{"n_layer": 18, "d_model": 384, "head_dim": 32, "norm_place": "pre", "norm_eps": 1e-06, "qk_norm": false, "init_std_o": 0.00501, "init_std_down": 0.00501, "warmup_steps": 318, "decay_shape": "linear", "final_lr_fraction": 0.05, "z_loss": 0.0001, "train_tokens": 676400000, "dataset": "wikipedia_en"}
MLP neurons of a small language model. Each row is named by its layer, matrix (up: input weights) and neuron, and shows model dimensions 96-351. Each number is 128 + 24 x the weight over its row's rms, rounded and kept within 0 to 255. Numbers have three digits each.
After each neuron's rows, "fires on" lists the tokens most often at its 100 highest values on Wikipedia text that the model never trained on. A number after a token or word is its count.

L7.up95:129110127106141145153163146114164143126166103124107117085104102175158103143135122111152108140146177122128106126146105139108127145117072110166129175139136170164122088091154115108083110140142133105149159102157134107094109116101118114107148169147179158141131129126150157151130153163173141156112141128177159158083123119122110171116143125150125107148140114127171186102072135150091131123110142129084120142133159152103108147124067120091148073123134118163136096167171101144168128115147097117119086133141130096090150120159137106167130132148119103122145162112149150097152095164103144174098110161129105111157104130117114156090131131152134118142140099116132115137096129140127138083115094114153138133131081097133127178122121130108136125116155131111129131123134105164140106088138103
fires on: "." 54, ":" 27, ". " 18

L12.up635:134103151121112109114132123155136148138137163167155121129111147164102114137147146133158110104157153127146125126104102125164118135150062102175072107115132136120143135147173156153125142117136143174127122093137089096097130101147143140147110198129137107118132144086104126147128168188089112116125142116143108106128141118102119150086125130140140103108070107106130127116134114098154135168098148140133079121145145121130109132111136093147175085150114135130125141132120099127098112110143122154113138106139138109157116110165174121201122133129095134142119173105142135126109121136126130095159109136119120081113089172137137136136098099153125093153121089143125104147119154124114144111163093096108092136158149109137100137087143090150106091130124157117111123147117145143114139151100078
fires on: "an " 85, "An " 15

L2.up214:123098143143124160104146108114117106142193097123147136105132135128089159186110123128119119178130152132150139118088121113116122154100099102137123141166119079132082107105104103120059130138168137103077130133144124115134125141145153101136146117179152114142120150169126192166122137182116135186133113096174145140130100098172120146157138101117131106158137154089126095135147124126121139132132146153124105144135133112143157179112126109126136120171145152118117138136128159148147118147127123112135109126152168125120160133146144080110120124142151143128174156096093147108132124135096120117093145132107104142161137143112157136126084137151116130149135150125179129102152159110136148115142088112179119099123137161112137102094096127093153119103121160103131130165184165125130123099132143
fires on: "=" 27, "Record" 13, "record" 6, "episod" 5

L9.up691:133107129111134146126162142115122116072176150156128120138151114120084121105158110101133098133148163128125108159124112117117112122132096094103098084103137144131123135139156113099125130107145163129116127132141132105099118120110114134041136146150079139133139139163121113139115121142124117162126126136121140130087081127116133133120121121130131110199151096109165114130106169162107121099107146122093114118136158109126125187139158147110176174126174112122115115115090131088130090128151122101084093155103171153112117147143152131156110130126107117141138178120099181113128076143142135156129131132141116101113108159120114127136105128145131126185113147133166156179156126125125149131164146114125107071130153104175087100106122142168096102100135117100138142087115123098105110135113097
fires on: "s " 50, "the " 30, "The " 18

L9.up642:116102115106116163143101093117117118107113106132117070105159169108124120103100124130136107121144159115139146158123111138136112129117120130181100128134123096125132134179129094126100169129133117086126152139141140131136104116129110075126119141118113120118098087156139114087153168131086167115166138141122129089137133121167152115092116150110142141151133167157109096180105136126151109140114147131103111173120131111162145116131145106098125123155148133100138127055131087162089128120115123097096102115075125117130138102121134108148150122111119091106142171141120141110156155118158151080157092090105131122117087176114142093096110126124147132165108112101134116141142169148111132155113167154084105121150147112137140098102187117168130134121102160149133144119153083100101113117086111
fires on: "er" 25, "R" 21, "ul" 6, "the " 5

L13.up407:128146151125135100130117109140156135109094143162141111087135156156155091096086167099137150153095111131140145127145088085145129129130105103162110146138167098142152118157157153110163141093118092164110125130127143104118114157116134140134182114170125120068150152099159121123096126187150162139108141153130132139154125151143140151134142150091109153133114134140083101160152110120085112113122172109100130141138141130147109190156118100143170132115134143093155137121139114113148113123117126141137086117077205088113169144129120138130114180139108125142151154073147115130106163120124136126100134184110108130152090140165165125110131089154122117143126143122126111120110128159128149143143113143113128136146135142115126154095125127136110134136169131148153103141131122086096089141148092
fires on: "U" 17, "o" 13, "(" 13, "M" 10, "p" 7, "ch" 6

L5.up342:122161120119141136113109100118099127124143131139162091149159119146095116105125192171074146170123080165135117120135115086135114143160112117136144105120147142118176085117129101095150142110142144136120117165130121129155149113146134145180163107164134166101069179143150150124098123143060163160163152133137129088164113125157129104149157074097143182128108135093089165109113139138116121140106125151117087139123128110142176137133145136088120127103110076121122140134102145148086100130129098121130097147115171114159129147143114116104105117116116159113152130129145155099129093162062132071127139141103108117152180141167111159101153080141154087159125125134137129121145137112109157145153143108092125127108150079122107111142144157124175154095119169135138126190148078140089120147145062
fires on: "(" 28, "P" 12, "G" 9, "O" 6, "| " 6, "U" 5

L13.up557:135145100147118124122151116143119155119204130120146090133098159098145103106154127132136164100129141110142077092161117131175114147167148155129111114101124136158139124077167127125150131142121141131121123103118118112122175121102125155107152151123154132126113171128175116062135137138131162130139140139139111135098122123106133117141106113093112094132146069107110137123132144094103159119090149135127126104098105128116094122136143112134175116114121101089150116149121110090132111118134094098093104157080180084073110140152130127111170163161087121110141172112143134128148154104155170086142080115103130090158132098141100152132150073163120095150149102117105133141142126157141167099145137130149162136152154122132108120109120153148127108090135114084159105113160117145191122133158119
fires on: "th " 23, "B" 17, "years " 5, "disc" 5, "-" 5

L12.up750:116125118114113141151145187105111171098127162133082117138139141144089142134160147088110079070097115140148123147124124135130127103144152160142122127135107105083115137137170138110155111126156145140131127101164107142164158131123138117106133135201096089104085115145150147127122176132073141153158113121108143141143113099123176165104108153142163102113126095112128122131086085142122126099129143127142152171138156168155123164122118082082145126194159116145102113124100121127122084132112109143141139131079115136122174123117179112145129116154122106152181163132149083110115151139080121112103129175111185113156100132116116147125116124158131140112115156129116122151119112140073138117173120132101133113170128114158147111124143139095133114128144133055127120098135111126123155105112156
fires on: "ob" 16, "in" 13, "on" 6, "main" 6, "; " 5, "K" 4

L7.up607:124082145133062121148119127123143135068164089116146102109134134086161141152129173121125157150136141161135094134137104102131122156139112106122125167148119117123117122111122133065082153131153169096127156129126148124158138125129133152127122116133117086155116122120160097170127131126120147078100138105112114121102107116137127090138097118099149142132151114129120134162078092096107169070130151157140101168100160107112096118100139114139135114134178156075158112073103102134098153131138104102083104096076136126108077106123180120113120140176105134112148163155115134085136086100121154126151097086128071092175163148135116149142128116121132117147143095134119117124138108147151149143157120101106143139170128157155121146137127157159098111154124141152147123150168105132142117108136126
fires on: "-" 41, "–" 27, "| " 7, "th " 5, "ly " 4

L13.up15:113080168089085119137143147087134126144098114158112108120066101158123158141079113158137091131132105112138119134145115103107137160088121107120108147089111163131079065119074148112104159113168157120132138110148131108078131167130158102136137142105156115134121183110138132131143156114110092149138165092123125125145100102157116176102104167120142092161109144155145141155085147158118128125108126135126112120081136148112124117149094123168166092193103116109113141127116088145137139161170117115153148127148154087134135153106167080132153110129174105144133119106120157125174146112125105144144159119124091117140131124114166127080128112197097118145093098099149161111151141116127140123124130123137145143144112141137119092150124140161131110120109147158152173110087109143121097114157129
fires on: "Japanese " 29, "in " 10, "and " 6, "(" 5, "ian " 4, "played " 4

L7.up724:133111111135125120106121135155170125115132128142127101130083123089154140106136180096160120094149131120136129165110108099115128118148163110134111115111127139160079130122153115117121097128162139075159133130123122129140137100129121157130138121123098095183127172098109113086117129147092132112153158081120141163124139130154113121123138123098116122076147096096106057131130157095125135113141073136097130135124121097119144123114182098125136122115097083121114117117129129095120099131135131134080080172095132120091084125158140137131135153120115132122147163107140136125152118117103135146116084125150107072180172142117095171077145106145143111146148102155108090125129104089147166110148131089123148106127171130185114097128126108147125120151085121154152137127168071137175089109142134
fires on: "th " 40, "-" 18, "est " 17, "en " 8, "rd " 4

L13.up647:143112110136095089100154120129115160096146124138109141124110109154117151122140098181121162107095176155133086170123127103077118167126137142139098096126125134120129113145128097109159131090163068110134142147132133117118144144087113115130117141125068124156107147116134079135119149132128103131120122118116111138135085139114112121100129154125134136170151116159104132131093164132128158141083157101102146120121153177153144165179149135160150165159175163081154131123089152105155125118143121132088138093137155104120119134107115111173161120125125149138125167140131107156165130168125122092144100127158110105126092167090152121128106142130127133164150120105122108143165121146143109113149120122161092066111128110127077118113122115155078100163117142105117097149100142130126093145143127
fires on: "the " 59, "The " 14, "only " 7, "this " 4

L12.up368:118121126104125106134129115091145164117112109138099135143115104119162114119094167161136137169112084142148081110095116093127112113104098120126105095157111163156162098128162136112156123104112157159141158102130123140115150137129141124078116150129087168152151126119132108156135124111104154174145135146107118111110106127169126144100130139082171101156128140144121105153146141165141128116109178159066131137159158169131154125162105120099165093142133080117104147154133115123136136115103088112102113108110118122107085133120148108137145160127093143076129166109106150111137128139102127148139149096101095084138102142113125154151115158125134118146121108136129152099127126137128134128117151087113118117159144125143121129141185097144158125110152131104123152145072123170148098127114131
fires on: "by " 47, "with " 12, "the " 8, "from " 7

L7.up465:146104100155116135150138092128127150124181134123099089103123147107148136136137139091110149136117131126142083157133135132120124146130163142169109108104085101146113138092137146099144121163143147133132150120128097139152122095160108134141135141122129166127100139186140157156155107157142138140140114108114115118148085099130122117104122141122112096159087202091113154136131165128108143096120097117111107115132132156132137179183114119124152167105168133125132166110071107128100144100108107118117131163131146108116131098180112121140183150150132154109106128115139132118122068120110129089139133088151125069143087130130104134148100121137128123131157110109133104157158114133127189054112132099198116111088104122103093113119088113139171137118105162173158116112171104136102134110117151
fires on: "New " 17, "Record" 9, "The " 9, "from " 9, "Enter" 5, "film" 4

L9.up696:086108145103126116120087120112117147112138106122137073111104108079101074112127153166103147164123092110149128146158119138178115106139127137143138112125148179121136150136201153103125128122133137147108113146114150144157103141087161124083124121146108145117145122147162112127129127112108148102145160091111151113121148121181140095141103098163158093124133098121173050138145169127145097140169137156097128122090119137136128122142168069146150150103113126132102165158153125139092109148157117120103072137110115109163129120104112120116136147103137102076180174131124122082122109133152120100108131129133100106137140134143097195071109137128114121130147086143133117158136172202103128175097119125173138115147140084133088104116115111103129116163124123139155132145131102136118114129118138
fires on: "v" 19, "par" 11, "un" 8, "ul" 7, "r" 7, "al" 7

L5.up898:158086142112160116141105105119136121100165107171138110162149150147111122130126139092154142125148126125123119119125118106125130189136091133079077142126133176115147117150158136148116115164126127113097096110146094136114140141129146116120134148125142123102160125102148131121141164137093132157158149136147123099122119118128104124121106158129143163086089129111122170122070133166152173132135163123128115084110150121109133119120128132184136138147120110105121101108155113139103087125153101136091139127142154109155135124115180119106142147137102220122137140119152109135135130124084129112144116158162140072069123185147171179102107103176145100128108116164169114130148091162122156118121159120074087101151118146118108135069143165137145115086106156122138092111106132158118134164093130
fires on: "an " 71, "adv" 8, "An " 5, "any " 4, "under " 4

L7.up51:124126088068141120116107115093117118126140133127158110132159147134129096156107167104148108162157155124161076136145124120134134098197134155140096116122147128144119139122115161116107152140148103133100106124124122139094167117130123126165141130135121167117130119112089103139126127147115148142128119169155140161137136133152087099116128092074151195129149132115120117113139125102090138133109132164149104110107125134112124190127107134157106155114146114110154109146082132135104096145118081110139114112111146118117164084124107093120186169135104140136125145136130175164160133149090138077133104147129114114129120121147125114151113074212094122162160138130086107120141155159167119150129117130126128119107142156118135101088140141150100182103109108135126126126150148136115103152117107
fires on: "the " 33, "Title " 5, "re" 5, "his " 4, "Player " 4, "their " 4

L12.up347:158125121135092106161117151095108132102071110137096142152116108141147112135127122176100138108131152106115086102123104098144126139146137162157099130150147123150133138088172131081128131121153111110127163093152112124095163155127118146140140143132117164124114148126155123122112067093073095136141134121139160115146102110150110160130098124164130122155136135111171122127157110128149141108082124140108089127171133130090164131118161095166157102170100097096097161119144100087072102080156128102141123125129173136090118127120137141092172104125167148187135181114146159155160145159125132126140116145111119089114132116153171114101079152152158150142143126116124130152118116089150109146121149133165161120125119113141114104123143110071095137104128154115140130134130127169119050148125127
fires on: "the " 17, "+" 12, "s " 11, "The " 8, "e" 6, "\n" 6

L7.up106:088128150115132133137135154163170118117109134135104153124117132102110138116109145145132083140125078150140125141125120129135108130144153140100121124113138123116086126110109113127129122179145119089088109122127116110126165168155151135087149143110154106107141102157114130147110120170100145141138139114126130094140114089147096144142132088123130110144125110092126117152113137111115183125146141105119066150180158146109192138120145114108121117138110123117147101163095160117137109150169093091141134101077105127122166114129110076189161122162146169148141129122148174097159086116115125095118142159142114115128148135123162160055110099193118124137136113187123131102144134141118163146144139115110127118127128113161136079135110136140173121148133149103141129176157115165128128105119125
fires on: "\n" 63, "\n\n" 9, "ation" 8, "°" 8

L9.up3:124129131137149081137118149109086141130125105166118149146138119130158098133125126135115132138138135126130124142144108116109111171141110109079089124143106128129121106172089099122094145140133122163161149154148082127118139124159111098105139129140129123109118123138142141137128119111104147178121119181139107088143070073156130173062117112109111129155109147145096084123127130108115129058096157096097106151136175150132130117155113147117126133132117136092107092149139086108118142118176132136089161128122145140133111129129189123136146114143102150134145136094108115132103096197099112134116151122113122074128093122118121150143143116138130127119140092086102154096150122135153114107154116098118127107122134160153123126127168086126133119133112119134120150102109124182146095133185110
fires on: "at " 26, "| " 24, "the " 7, "from " 6, "was " 6, "or " 5

L9.up209:111108128118137098124137149145135116091084138161108092116088114110147120128112142140169147175113136135153160157125107148131118157117126106132100144149115119159092110142104135113083146168138135154163143081128123107116123139130161162110144139125109128102120124108144141110167112131155148126098118129110103147103121085119109085116134159146105149140113118141138127126141113101142148126130068121110105113107118193168156116138178105148123108140110136114117123142148085132076106139143155131152145081118069136166162118154154085127137166152104138133129157151145117106152162101117145100122165159171111144111118121150162134099121117148115114154182118169125097169097154158102107153155138135091125101153150153138130093148168142084055133095152154131159128136135118111112094092099103
fires on: "u" 64, "y" 6, "ou" 6, "an" 4, "su" 4, "ali" 4

L8.up643:080135116143132150141102106132123167111149168140198118144092152128105132157113137156130136098101129158137104126156102112087113123130115136144153141128124123152142141112146168109125129147116155174049100099149122124118115137148105126146177148115101104109122160162119187118145118151085135146137131149109178103141121099158136078113175096124121152103085159104102133099157142163140124115092141122096110152139113154137123115127169126136152144159134122135114107125104118112086107154114092124125110139095167142131106102130145130140115137138167129136138153131139132088143098175146131128144105131161142106108096164135096126134158136113138062126167141143073156107163129142116149142130093094144116069095140092143101109141115136143148135122104128166139174123118114171114122103117139
fires on: "D" 14, "O" 10, "S" 10, "C" 7, "-" 6, "G" 6

L5.up735:145121137121098116195140155132116149099165091163125136151135138114154091143125146079155124181131150122142088127150108123117123105124138101139110117126135104120102118136134140106074115109180158135120115093142115116130191177126134113102126133108128107117139130133154175132142126186114144135132160135134140110114099106150100172138179096141123093195126134115148122132136147132136119118149106158112110142128152151131150183125123089132134100171134110127158149120123114148143122122145110088124053106104106117113138094157164141116171123143117130104174180129103130089141137095105135141081109168145123139122119159129122113101118111138105129142164103138146117167147115158110118124124120133113183115116105124150097131098071161136124133104105134076150115131152106164104134153121115
fires on: "." 81, ")." 11, "\"." 4, ".\"" 4

L5.up207:119099118109133078161122157140140158099129119152090114127119157101125144095116147150147054153130167120157149144123097110113121091175119079128127106114107146166092169130125125139120132146162126115138133118145132095138151204128138123095146139144087127100118148108136119153102097129106134136168118138134125108109117088161106132128124101111124098176147120125124119150119163121097145139124136086101101160137149152140148117128137076100144134113119129120173094134109114121113135137150136093117113104114110104169125077157161107126115126141121118112165180105138133114130119105113119146099117169169124103112109164125141172065110119149117136153134118158126136142157187173149180120137098150111153128168111138167084090080148135099100143165114118127140145135112090176111077122151124
fires on: "." 45, ". " 45, "\n" 6

L5.up935:122133137123133117143148136168120115118131064134121147098099135197115161155097152168142116140131083101144112158117125128112124142122128104125100053182140196176103145080119120109121112180167127112105113099136161065114132167118125129118132109128154108121158096116144150108086108199163137137142183066142104122085159096150109165113129103152130125147132105124152134117104149121139134147145148140149096154157124156113188089131153087128137092124135129124122127125152154100093108131134127062122121132136122129108133145119142109163109129141137149141144161118139157105127091154117124146140153172131114075111131187129110158142124137162110119169136078144131108137164135140091159164156130111137144108101108093130116100112132134119112111139176143109147153123089126152106116111146159
fires on: "\n\n" 34, ")" 18, "), " 12, "\n  " 10, "\n" 8, ", " 8

L7.up445:163162158140107143154138108127114104128156149140157157150144124115038130113115151129132088154132147105147101105091118135127114132137072116137126069134099143120135126082128103149137149128115107148106119141142133112119138151148169129161133157132071140144117149147090160139116126128114117136146124102104169125073103124137148115143103114161172134167108147111137145135113132159125115102088131156112129128149151135146196103110115128103129158168150114085120110129114105136128125150118122089122105101130135103130089121129141093114079119129087194169185124159167113088156146155101134114121144132087114143133123152150120131140092147109133124142109136128170160110130143152119133112157085137093138141092160071136147114127114105109127106099128115156128161125087092118118106129079128
fires on: "for " 25, "of " 23, "to " 15

L8.up108:146137102135117099137118132111094125130106126139146129111129134141141101125121132107146157152120103125145083125143121152112122126181121141167086138124096131147132145150132141088142091129169124153130108140094175135132117113150112104105137119152102131088115135157118126123133119140105138085178130163088131133159069118152105166106113129077141153130098143090126104144111152112122136086152108172152102175110160119156127138136151119103113086113144126094099139119099124137112136136126106127080129114103132102111129157165085107178186125137071144150124113106115127115158139150135133095151112115109131095165189138116114108110128125210162103158152107118077141127125124150143133155152119133103115151142114157131126087089116160171137168132119151124165163118117061128096125117169106
fires on: "the " 56, "first " 5, "mer " 4

L9.up945:134080113139149142118122088153103142049146124137132134132089165177145113110134149083163147141157129113148113091142116106092135121129093109093158132105087101144112152126164138131102123098138157168145103111183123145102152163143140162134116133132170125090129151146149103157124125142121138187135107129144139105143117103144120146124109137137126123109098112112143120139176120140181156117129129094170114110099095134153116124152115121130139149131151129109134133120184137157121099137124111123078088118116131119073119142143124087159104127145085133145111157084128121126136132130128122145135097098124090113151107144152143175093104097136114118147121137131129109149121127120121132144151110063133120099158152101153111114098097133170093129090138155095124127136098150159132071124040115
fires on: "a " 29, "A " 27, "B " 6, "L " 5

L13.up1104:132117132152112122125154115148160170166062123093126086120100118150144141144145138117117088127156120104129099134146140140129109159132096128128125117128113148145121136161147131142129106165167151141134138127147112093115137108130131128164097175112114107159119132105165135146138167158113103157133147105132148104124107078118127144127107108113131147132107123121174081107127114105129136181114084103153099116159177118142167132095150102142187109122156119138115119101111119137144120108168118111117139113166117161152133141159123121150135102160103139184124173130137126113141123149103131094104130166110151084119128130155149087143089118172127090128117083156102160117125162102128141134119153095155106125105160074135089141123143119147079062122114116113160136125175147168107151079147086
fires on: "T" 41, "an " 8, "t" 7, "y" 6, "fr" 4, "An " 4

L2.up709:120091136126123134151141147160123163101143086163105078085121129147143144138122182102142122104130120130141080133155110079125118115166135068132129111098129126134130090114110122086133134175147150123120117086126143105137198132145115154100157142174147084117097141113140137142126089177118126144146170116142126101128125064160147162133148130105144122159100120135129112146137162081145144131136144063083095176126144157155144150158119082127134144119133116126149119147125133107104081141115089112135121090092121121108145091170167130165135082153144125139123169106104135125127131113128115133114122194166105099104107148128108137143128073152139098195157117171124126184136152142106135142164123114118143106128120118138117096101102141117118135147188150097140108118139094128092114121121114
fires on: "(" 28, ", " 20, "M" 18, "T" 4, "C" 4

L7.up846:135084139153103127151128135113136146099194093102088177093145151122098129126123117142127090161121126104149134119138103106149126151149125138123134155122073138127109168097139109070138131113141167109085140137167103132146114145161162130142151153146097140100119147133104177087176136100098126113141132124123146106103173116141117082156111086128100147124126142128112116097091149138122140087088127134123115171162159153132167127150142137129154145181138124137148141148125110137102172150137095137124074075127158112141127144131125098133075153126109132067137124116129143111165090110114121090082135111127114096135141126142105128143119113127131113161115155162140152129116108106173106104139104120117145077084143131093156111138109143145112142129123156150139124139111109092150123097102172
fires on: "of " 25, "for " 20, "$" 13, "March " 5, "Net" 4

L7.up608:126112100139155086138129065147085092119098123151142130155163152169103132147110134152122124201140134104125094120163129142107123111165084123163110133120166131121148114109132133152139127113137112110082099086133165139154156129128160137145129127123125145091157132140124099150107125133133120131142139145106146110130084139159115128134126101087129146169142166122129093130106118091098165121157127135161083111122143098199121157115114120143135138127124144099120130162102135167085069136165130136115096107120159134099125113145119126111179141128078130132135134109097162135126137137114144088116135139124107121134103143101145121128118097146132098182193107105128149131165167139144157137125116134154158128124112056158124076102141159151143154127089184098145148111145115134119128165157116
fires on: "| " 24, "the " 16, "\n" 15, "Career " 5

L8.up84:138126149151079097139111127097122129120139120142124128092132150085150106123126116123154132160146185101134134149175121120106133117152098136144082120116121107126128121139183134103117137144152114137129151116167128071097174112081142111123108155183159138137125145137141095158138137173123124101132112116145202097129112116143123161120145126167114091144125120145160115106107142116141170075126153129113124148119118150140124143115128099137111096132157149136150143178139130138113128105148106136089098098120103137109159113146122152164135148137089091139180164063120148088155161115123138117079143154155146124114131138112126130076088123164063131139125088152141128098150155156119127131151083148148146143161090153137064111087122132150079130116143138094129135107128107149134090148123117
fires on: ". " 47, "." 26, ":" 7, "\n\n" 7

L9.up488:143145156122166143115127142084128161073176090142135153143160092156088110098133153127133134123111163123143156141152106122165134165129138140161120111146071184152135164148109087112133109169138146081112161136189131133110134156120141126112197114129138113047095148101155092107142074138097147179142135151115117132106112103114096069122152131135092168106168117114120071112109112137156114143143159168104099159107127152115117161114125131149159133128141117132136147146127120184101133107188113113113073148110135105139135110116150149133131127151106141106131113102126094085109087148099142100103101141119128118125127131124141147108103136162133139153124111137115133136138141106118138101126111122098107108140133132120098132086147129138145116100141137160124111134149098106110105114142127
fires on: "of " 23, "for " 11, "District " 7, "the " 6, "A" 6, "is " 6

L7.up17:129123091129143080120122159153129131070173102134141144087056154120140167095126128114140133103137118108125114084164108079105125178136106117097123154103111073143123095079140070154085144086138150151120125120145107170134156154146139154151150131119154129112123155172097138140109129112128131118149152133118119155133114127143159106158114141132156106114104113107145159108107150131140175156137118149122120140136100136173129105133129122101151161132137113175118163137143138088111149144142106145131106124145151121086128123105133127167089081113133176111108110140116151102119181116083130137077084123095114142122164150141144142113122137153108131148145131139150172115118142088069129111146091093117098076165118178139129121125127108150081118075122156123150129125114122112151072151145151
fires on: "A " 41, "Har" 11, "Er" 8, "/ " 8, "Silver " 5, "a " 5

L13.up757:070118110144142122152099094147154089124095122149161105102115141140153118144150148123118049096127123130145147115130135086106107138100098117104167085171111133118095129159141150122136134133124150155135166147121122117067117129106184132145151110111103116132131141079155131161099158134112159099121096125127143155123119093144093146112114135100161130117127129202115128138107130091156173152151166187070118161124185112122171114124123139103177091148169158083158121100163143123142131146149122129144116126130134129112153084145153108134135161115155113172150191125152112119180118170126119126126137142148089090158101139125108107128124124139118123123137112127086110122132135127119110134143126144113103134151172157121137144161126105132091133114130095160141140108124124117071119175119148
fires on: "ish" 14, "a" 13, "Sh" 12, "ar" 9, "ash" 5, "aj" 5

L13.up261:124107082129115131153119098146120130126157129168102113117118131115133118152176094151103096116105157137130113136157112110104091150161145115127099126146136141083109130126124096140134172123149129133127141123123143177141169113101120119125135129142095153118117136137136069136129160177160111100117120141150136136083095121128133115113139125110147172142150111131130154148118121144132158158127108108137131123136117125125092127148149120147177166108137157094127127113115166084114109146143097131104143139081172097119121119138150121154124088135143153135152152145117133128168110182120130089151110110114158083113047135142137156141102114157076129214137122084121097191178098160146134107117124112136110099149168130143088115124158181182090091121118103105141141101094143112135065135141150
fires on: "The " 41, "the " 8, "al " 8, "dis" 6

L12.up962:154152121150124124140102138086146163147139111142106140118132098122142123102139159098130125118144120120136110113148111124082142169155127157149107133169150131152124081172135074135123133109130133166155174085154116113086148148129164099110100149105081143142136132103141178099138108133088111152085128096109124071133124118114141172140140113119140154154137094100121150125098130130121153119119126171076139160162196114138090116125130137133143134138118070131133132179144120104123142098139118111113147139126091117159156127138116146126128138150111147158125137125152176103112150149111133164115150132111084123099129164153118091132091145163111108161109102123135111119128118112131154179130169069095136135148130111180125108111146154080151103041128176122152138123114082097127111141101125
fires on: "of " 39, "with " 15, "from " 6, ": " 6, "-" 4

L8.up1127:092090096094151145146101138124166113109047117136136137112118108189114129139136149111118146173126120121130114142157094105139118132156115111179092139104116141148172099176176148137069138162136136185134127107149101103151104150119145146102138136145072118092121148174117101184117131118108113143136122116120136116087110115133129135110125163155124165105070151100134084124165151141119111127113145135142121109070133131136098178126175123130147089156134150144107106124127134153137109134109170111155114080139140136177202121143133110172118140121094115133104129132152135102154094145156126102094121147160102109136097137136131135103097060118135135142175125176121147103116153120110130117170155141118116134143116138145138142125079153128118133153121163133152162105111144125111103123123115
fires on: "er" 21, "on" 14, "y" 6, "an" 5, "ens" 4

L5.up377:105145118140127165117129094142122127082192163153162140157109118152167121116139126119153111120138103115126102107119108118089137139098126117144109105090139163117141127103117095124121102128111151150097127121126134136098166126096162109134145150128140116125153175092066151146109121177090146146140168082137124128142158114139142117124113124109143133132122143135139157134144110151130171112096133150133134164084125113130117147096075104132102125188130140169141175149113096138134145113151136126116106167133113114099146162152173130090133139120137143045124130165137147134109133118070121151092124135129105147163128157151151151127136137121124158119141116166106131141118168147151100194097111163123125141091173155138129119139125110111123109067164099121124136185146123118111105129143156
fires on: "ap" 26, "ip" 12, "Ap" 9, "def" 6, "if" 4, "Def" 4

L2.up54:136090134122130113129125132113167155099146093158148085078131133107143148117101183156129131138122127109143130119138108115119122128135122069118117147117152154109124085100125101157101129142162155144129094121120164106121116191127131149097194140145130114086139120108135108170113073156149138186132215110126103106129109055173102191141114148100152087153115113095124107130114154113126132130128153107101091178153136173100179103122132100130132126108137130104166131132120118125118097143124123083135126141111098124110119083113148125121151095154124134121157147111132136084166115119114122155173165148141123108131132168132181152108100105148131113141139096166118118125148157165126136156140140107103119137134111133132137114077103157113154135135144141136138142103139085168081110121124140
fires on: ", " 70, "in " 7, "), " 6, "(" 6, "with " 4

L13.up38:091115116187110115143066144093136124107102134148122095145111126127099117167164157146130170122122121109129101117138119124122104182124106112141081110177146176116178158147165144122130101169119154142107126169131121125127123122142153129107128149146108081100110114077167103108126108088134083136137105146098080104136121081101155100073149133140104161132124091148140111096166101086130155137126125148135107122134116134115119138127170132146126080116161107103126082130121135137081127148121128094147155121113093136169149115096139107185082144141120134156162189132161164103125101128127134117151139112082121112168113119178159144116116166133118133157139136125124138139126135196131153178151124130075118104169180101156147156118156156123105123129128142150157134114133093131126118138121130
fires on: "Su" 34, "su" 15, "u" 13, "du" 6, "Sol" 6, "sol" 5

L8.up1043:121119175150092160163127130099127163119131105160158158104091144104147132158105180123139149144159095144146151147116116139139112093134152096121109098114120146123084154134143144098113143105153135134116162112154145102108112148126184132127111136152106127135080107093126142127103085155141130137173076139126139120102093114126115122143099089123111112155148156170150147141064120158106129150080126149121132146150118133142181127128109085103166104153103160152181170131141106133139095129136138047133104133129118123146136133165199113113128123151139114092153146122200089108100141121125134120138110174125095116163153130142152181123090125104115145156141115115163121102120140172117121125123073137125145143112135165162139116108127119106137093136112090129118102112116114102157116138089113
fires on: "that " 19, "me" 9, "sh" 7, "with " 7, "ine" 5, "thre" 4

L2.up378:125090086111138125114130086127134156146135105126080124142115179094124157118123140120116079140144137114136119125119133130141121127141119139130142127145073089115114148154132158152070133121151157191129136142106121147171111106183107129122147152125141126149112155164127136116112138160172139147151127122121129104100100115137097085096101079148180138114103122134134101122124136156100154128101118114149100107139114127116164178133076124098137137128127118134095139150133126127171137126125078124130124101091128120132120126146140131112162134136133148121156133116163128122126116145140139167123121112081153104167107137091127187099089109132118145137155130115127095164137108124076176128116140159161115103113083131140108124077087135149157137148089133110137107117156149107139146097124146
fires on: "stre" 15, "mov" 14, "Record" 12, "New " 8, "Street " 6, "broad" 5

L2.up458:123105124130097117152150131101148131123161081170117108083130107167153125103133162128125118165153147112144104138118121121120136125111111089132127148120162151155105066129164136147084124137177144122116105115138110083092188174104156112141158140157133119121152151145150169169130123134091137158133135098146145099134140089147127143156146091137143088174146143097142129116114140124121124124135127094096110161124155118131151143118127066134123099153153160132157170161145107166112091125143125108123093083143120134084117131165166101140141170149140122135170169112139162101135090113104121150132119151154100148146134149113129137105123106166090099168169116136132090140095142166120122141138075132138142125144113163150100108085096131128150152122141121095127130144141123119093121096127104
fires on: "." 78, "=" 16

L7.up225:105118115116088140133094160122164102134129105102073132155098145085132133150093160123106117174105137143167147107142106113105134151154090115150161142140133136145135095103138143112113145126146116136099114154123160099151138118145139105087160107146159147117140130130136119167122127135121143129120138107135135176104122097167099110143087170151131123138123095133167161130129118165162131111109162129144106140101148119126179145089167095155112149132124112085136073150096084133171101135175056099124130135123091129091119100128126102082090161113133120156155144130140164107135145165143114113154130140123124155107148166162130120135113147130082122116149120135163136100169194217110118132154117121123122101111117118107130131101128128099126124112125158124164120124169145150102118117164150
fires on: "," 38, "us" 18, "for" 13, "at" 7, "Ukrain" 5